{"n_head": 4, "head_dim": 128, "d_mlp": 1344, "vocab_size": 50257, "norm": "rmsnorm", "norm_eps": 1e-05, "qk_norm": true, "attn_scale": 0.0884, "init_std_qkv": 0.027, "init_std_up": 0.027, "lr": 0.0129, "lr_head": 0.00534, "seq_len": 1024, "steps": 4296}
MLP neurons of a small language model. Each row is named by its layer, matrix (gate and up: input weights) and neuron, and shows model dimensions 416-511. Each number is 500 + 50 x the weight over its row's rms, rounded and kept within 0 to 999. Numbers have three digits each. A neuron's up and down rows have the sign that makes its largest values positive.
After each neuron's rows, "fires on" lists the tokens most often at its 100 highest values on Wikipedia text that the model never trained on.

L3.gate823:406541567490546485515388467432485508587537454548457468454492456524477417566531480471548533462489486490477464489464475591556523536541584482576490432505446528525443497527494469505569355506387594519486547532555452456478526535510459483531473492440449476428494408524514507458417398492575485536
L3.up823:440465453401522564587463541496549504578456545526436426478408513532507461478592507541576543487457439521458452396593394460519556435558498485562488478474461536491554563512513497518468544510462441535454597508490424535503430426486464504512448503443491559506470446424657488524490567563559580521
fires on: "\n", ".", "0", "\n\n", " | ", "4"

L3.gate1075:577513503470494449431509495577477465472380508473544499446474422594493507464404483597486598485537449443480470513526504484480506546569453548506503472502545407478519481508469506475488504631463480535536439496573512449528465520515577439449485591458445470529536464516586513419470540515584463602
L3.up1075:473443496495436465440461442519473464509560477488523526507481498430501460470412528478392555467511559439557577492536430456383415468494498526585539560442555452432542508476555561435558459471600475607520538520556503539448493454520480539495538500493527480520491472543442497438547578443575499513
fires on: "1", "\n", " every"

L10.gate1187:523519527499461489525498491508488607540378553509532568460443501561527500457532516428482492537537510457542539535473449475481504525562515436490495507560353542471543469444420479495484534525540509499492469422444490574531482458506602521437466536449518445551449582542469437447487448460514556498
L10.up1187:426505439546518476532409546500503390566538540520514576581450529403573529575604497486479470481498504571517509453489457533453474480500433503578553384517447431510499455447565461576430452543490465427511539496507410536524564471550480550469433501488551439558481536547498499528492534536485523560
fires on: "–", " C", "| ", " |", "-", "2"

L2.gate61:472469490444471494434536483494576531392456545459470592477606512530468519569478580533474528507490514473531500515460518569512507594480465445471530547485388380521432499507421549534534548395471572567464422468542460489499512451537518488334517453520491479441514508450478579485568470562526405495
L2.up61:495550409515528536546537547482567471541549504548508472494512495512461462507481510512473554468515531450393468433398461510479608497505487459526580501535441481442527482530511502452548517424528572607502503505448522457394548469537542551443514463512546440484546565475502479427527560445552462475
fires on: " have", " has", " had", " have a", " for their", " they have"

L2.gate1241:406566447448464449486477563578538492359504507502491509495512472497432505546497466465477509482475463524544563544469530411564509450528567500456592464508522629516496473476482458446469459553635499538530454514543434536537473548500474533466418553482474513538533407439507459577563464579539455481
L2.up1241:519507430545525474540459447506516501539480492536548509435506488501496515499429536564527531506496482485568485466392450490473523538484488474441527552541492406449487512504515503486492476383477489519414421490465554469508518523530478454519541394598473461576505519559520536484472494539408466451
fires on: "1", "2"

L5.gate799:508471438515598497466527386558514425522491503526448467558544540544498442517419521519440517496526567493564412586602499434534484625531589497559551488535483536540479464434493518518552513483462531445544451564532493622538616553475535395483564552421465514425419473456401550587477395414589458425
L5.up799:462481579507512454520478573460415496458567467529540430425547519426504589525530380447529468487569501486447467452406535537491523513463555416530481467526551567492530545536473574524481549525443467495607462482475496505441512459505495492429476390554479477545567476529545542495593582495537439455
fires on: "–", "-", "0", " United"

L5.gate13:520558538545531491539399504546477530483530476446501476501429503404549513438445562521528580503432507507421540478566512499478586505516595447552518526558429497501494535434484499526572514513357543541398499485496521494505512518453487461456462530472447480511459547555572499591514441454468549463
L5.up13:468421532491494541450449567554513478427492507507410472589487541523570516438546457433458527431404528502490421492533593497542482451536522420549535434454554444509465476448514470622496506546515510586511560410583499472482498534453568542448490434528555423343437469576499537501589427466480549457
fires on: " p", " there", " of p", " and c", " the p"

L8.gate610:503588443539450556421467459459528585474481552462565512561424608473350466558567450455557580463538408524513558499565577483502523473464407523511525515484451458459459434457533410542539449544465462445513557507511530456433457555501510424468449515453459507518453458551506595489554502530511501487
L8.up610:444439448494577506453480489413447533573446468436560539543449560485497455428442497547465550498482489516498432474430458436446471474553563390431493487495603525590491471505370608428574481450531428471551421538552503497532515475462564505513465466625621546439440573491431449555479452527530447520
fires on: "2", "1", "0", "3", "12"

L8.gate944:465533491532459496423491492496449559510489485473546595485570495480524604456549474469420555473465526475504451456503533572479504578471412567493572443515501476507506509477554460598440569432504521601497452520480482594497455442565553458462503471545552442497508529577493532379592484542551448525
L8.up944:444510460456499552477414505500448402446477520514471491507489434456548472535548595496408497504501516516481548495464461415402519427488523463528583495456509587496469525408509418586431469444458482622442441425452474475478538517517500538477522453648460505585403537566401511545528490504498563606
fires on: " has", " have", " had", " has a"

L10.gate110:507555579455522446550500503496442438579444563553465573544582472502442463519541508560490520484471593527501473496457461426605516499499534562513532492533532449534559469457453639458539429505499435543532463507430546514421523520473447415631548604447548490422403497488539497489489441420454501512
L10.up110:417474547499566495494518569529534484497566489499480444507512525514471620505575414448474519488523452557560516499537597483482591426526442516544523452562576502518520497409537524487511487515596571507505497550469493542453493516522455428549547477470427528440531527465617498470556398494454492484
fires on: "1", "| ", "–", ":", "2", "-"

L3.gate717:490507611567422465455480506550485418591417409518462503518415550514482443538516502504526556520552490495471478463585493491560433575464424590515540460438478498497534473563576546441494482417526519477441472544364576481528453504506554528526466625449530482496614613533486496484521424529459524462
L3.up717:550442479469509498542479421524499512563596482521511599574465551462460507473484609479517462473544458414498388460428525452461491506518541504479424491481467505550513497540516579522475468481530382467476454496429598522399499393523606486545544519528519546506482573554569543531432593506419397468
fires on: " and ", "000", " | ", " million", " billion", "|  | Democratic hold"

L3.gate83:504527487380510457478538552537516508484436457457477518466514423440348567400496526448464481452473565394413517500505506554494502515437486584467483544499492515465546473601473468464460547433532478583493516498544472445444486490564415519469543541585524409483474391612531461490561522485546425513
L3.up83:550487508467551443481413521451559560484507452433520480536437487422481479465456594483504505453505541437459514545521494415554483537585537533582468569510495466503479457491533480417512559509540561504489494569565588480417453401503519431426554521523542618533469517575502562500467512460572427476
fires on: "\n", ", also", ", a"

L3.gate600:506431501490479541525452584451472504424523496463495542535494468449493653500481422487633600562481582432466569505472491506455451459530505555521548428544560487510456508471566423542557582506425559509457492527431510419560561440643507526602516539466509493475539560538502480474557443519443506491
L3.up600:492516556488603534521548562412466418473464446521555505529509495484471465499439460489533555410487479564527443518539511544562501486552442429496549555484532473500422482520554554420463372571447449500553478466492527481504457517440453377479510451484486425436541408624521517434460500443552461476
fires on: "| ", " | ", " |  | ", "or", "\n"

L3.gate138:522525494461468395435509527557542564482550447453512501574489604462518450438453531464505430541554521526467532472494506568562525560452536389518505513523632495544488545533472480521453468346516543443541453556522459381582444581492482509444414496475538531538453512536444527512497474512480496470
L3.up138:473450488590501518507502520561464470415472562566480521504404389386468455537558435450538599546515522442511560479468540496540468460471551529464532404507563519574575576410511387502444555554580528472393498481474478525464457535630435512541518525472526494522487401517480429499546495486523510532
fires on: "1", "2", "–", "3", "hen"

L2.gate163:477507516415500509555489513507478500582532623464499573580493640408587480392472464527521444538466513591480526460567445460511545425510570548558528542433499601428499453539528555627566454587529493524536534527397457400569514559511567588503509399450523499486550479472466456400493508497495532502
L2.up163:455458558530479515432477532533560427566541522476444490509392537451506486514565497498542419552452518486548527468548529472526556456444542486602580429471589461511449503526496413523509434490552507390439419481448465436492441568508507558460542536490503375481525456596502533482508510581474572519
fires on: "–", "an", " only"

L3.gate152:524420454559535600534540544529496480490480553470509437448556497467454519518475472594536454436411455514480508449505492554407534427513552504506564495463494507473482521441460476617449484589548499529508481513530490468479524457518573447462484474489434467527459528599563453462625482605558494499
L3.up152:592421505574502541513460531533469486559528605414477498367535568507515481495545505585524539521433448489465429414533527501452578508463521499566518480491503587475540500516456539568541452567481513499554482527438428503464464511550544502409531475493445462489461526566531433442608372553629509462
fires on: " El", "il", ", El", "l", "1", "El"

L3.gate420:473445412470527494395448503500477494406394532527516447506538468503493550587497525553481417497552512538548526543473497508523518578458537452403472433546536508540542548455631488428557490563490456607476520428566544512508406552519430500553461481538528560499503422539452461631453445462575476456
L3.up420:495543459524536531515489484487469427401528555502490434520484479476494569660557510492562494433457535475488469507476518498471523506449593575439504430527472416467525634472461539531468529501489494619473506456544502477582515465468470357627461587556574508554479419542470491510508452499434421447
fires on: "2", "1", "\n", " the", "am"

L2.gate1177:477598568500461533462488472511561484410518483477539543615495535530582550473500494585543539487510587557456455515562450412606493504482569503560484532456525490498546672552529493504527561452544501507504523512383480463518493489496454548546433553499542574477595409474470623519501475551616452454
L2.up1177:588501512452346522469468473441553484495467495501496410511475508501548470491428535519481597389527460480460443407517574459525584478501560537514457446587496526571495523577550486413556528468514555579501430526479473506496537501518474432459502496439524510504594545563462414531535572456521556508
fires on: " of", " of N", "h", " in", "t", "2"

L2.gate1197:421371410387583511521565473496479504478496550460476559428510454550461430469418522416525553447498488570452551503490477563442529477515528526500558524577421468414450596489421492425469566564552467551524477474525484471464455527509440523539468458449476527438510529495479513564494599452523434427
L2.up1197:439461398459645549549450490461472496499491439461482514466535492568479462451447552494531486492552509598526497501536548514420527438549558487485533540552453398440470532515328500448501479520535435562472438491541516603480517412476539464451438497487571554477520553413463563546539493526544511461
fires on: " Sh", "1", "r", " of", "3"

L5.gate731:478423511552496455452627481428540572515479479532423483495491501480435457500528427503479425576478590508405475432557435430477522377549559507450558456457545492575561432363545526483606441510499490539534453546512408569482487549483480442458498523485519507513520453452460407491487532511502535431
L5.up731:424570433521581521432506385449506468579523489420503396553493530500483562454434415494465406498414469497551495473516417485445384452453568463453481448482527543415418538464520440534503461490477582515506538503557475454603607471539510478525480429534536488550559506514631541489492549493530502468
fires on: " as", " –", " from", " with", ";", " for"

L2.gate866:549593522409516515521507540508521528394646454483524494487403546504459580429543494459497444477452527386462534545454427537519516537485563502537474472464413522466521485499496455454504451466556409559583462482435483492464542487423574472433570646553485414423508478503510618384582501473529538512
L2.up866:568534509473494449511495450511507476465439496512490503557487474486543540527450515537475496586563550494498478413443414495563494475619587447505585575565494563457570497526560545553623483505515536474557433507485568511387482501453597513509564448532426441594510459495496518537512442504537512446
fires on: "\n", " G"

L10.gate389:550511587493464550561550581489467544523486553522543481483451524433428456429567448458493463477495472589528457479470517399428437492512479426479488521477543481531577422456566524599509535442474524566516426413544493460516548505535522473522483507457524526547507560508408526440482509505529511453
L10.up389:387474497566455418457521431452492446503546467529477497537451438491463430408512443472486471514490475482507538448509479499491451427514530409462495543466514535595405538481523541500522501506392476593514513490571584497490576504605452496471550455545504426595430439458478520519457500518448477523
fires on: " as", " by"

L2.gate359:460583573556498466496473526455529533497426423414460513526469471420445506473463451516469411502530514436500494521514463551636489431528453482592565519466380486482529460479472477528485529555546490516491544503463526485521493546497531616471473480472357424534574587532501454552520365458475508522
L2.up359:551541523495481488574619452448554487483506459491493589513536566519428473483549548470425516577468563526500477440560424474524442578491518539576578506429462491515572477491571519556575446576517510464438591515417460497508502619409510538383448481505458450537534585563589507540473520448523415486
fires on: "a", "ila", " Nova", "eta"

L2.gate468:419460474547421528567502523409374510560514530543498531525520532616572567568500558518462471499440547538490461512577507571527507526539487416483522566481511547513483528554550381626475514481523479601447531495513485500503552516494427448476467568560542506599558536383433464562552506385477469467
L2.up468:530454525584414464489465468493451521594450410502497452538520465502603573438406523561454398516441406589478475467575515562501490511423558559483521465523536475520532491447602544469538470545544551516453554456472410472492539458556486543521503505516467498471524507482429525526460415456501519526
fires on: " after", " After", "After", "After the", ", after", "Following the"

L3.gate1263:489456440476521559569551497492527573560497503488441450476573466520359598492436565473478550499529532511550487431475462488584588609495476463500495480588569539562566465626505441559475537423471537518523528564505545495449474381436462480392484539453534461554527547526533424473448589442436412484
L3.up1263:525506493540498521479610443530612545498505460620449525440473464547532492504526518517523450483462476573441531482507458515513483599444470448538523484555580437535584499659428497518587488455438493505545561474530491423534535505510427573592474445426449426504608495529545506511568506528575501425
fires on: "\"", "\" |", "\": ", "\",", ") |"

L2.gate997:476456576549395465513485466449474500458503481530398484519483511520435554488446498514456526508538511469488532500495586468470545414479482552546481490484496500557526493465481548486507490500568446441434518512550432563474560568547525455363468497515522526489510498494479527526580506570527402560
L2.up997:575423555525480506496530464472530469485508514527448545522491498567451455486485452385449511514492412471543476447578486428463514520588597557503600526523604531560622479447499605436579449570475495436493527567438520493487596482511583468399440584434583447516465431584422537497552435461545464448
fires on: "'", "\"", "a"

L10.gate299:412442506507632529496526537500543544492490569534594477508474454465477506467478442497600550593499527446487552590480542475429496527564458508490593455495543502510430545584497471498530495492441445528548436515535530430485554564622520545479522430461458421507474488467473504454542491498579497585
L10.up299:472428491499486511551510526523524575525486570473557531494583515477467479457465441476527515450469442363543510479457442401601557485536496549574468552424459546475493462595538448518498523575431525467482560560450504454518419515453503547475470551452502494463515406466555491459467493495473492457
fires on: "\n", " | ", "\"", ")."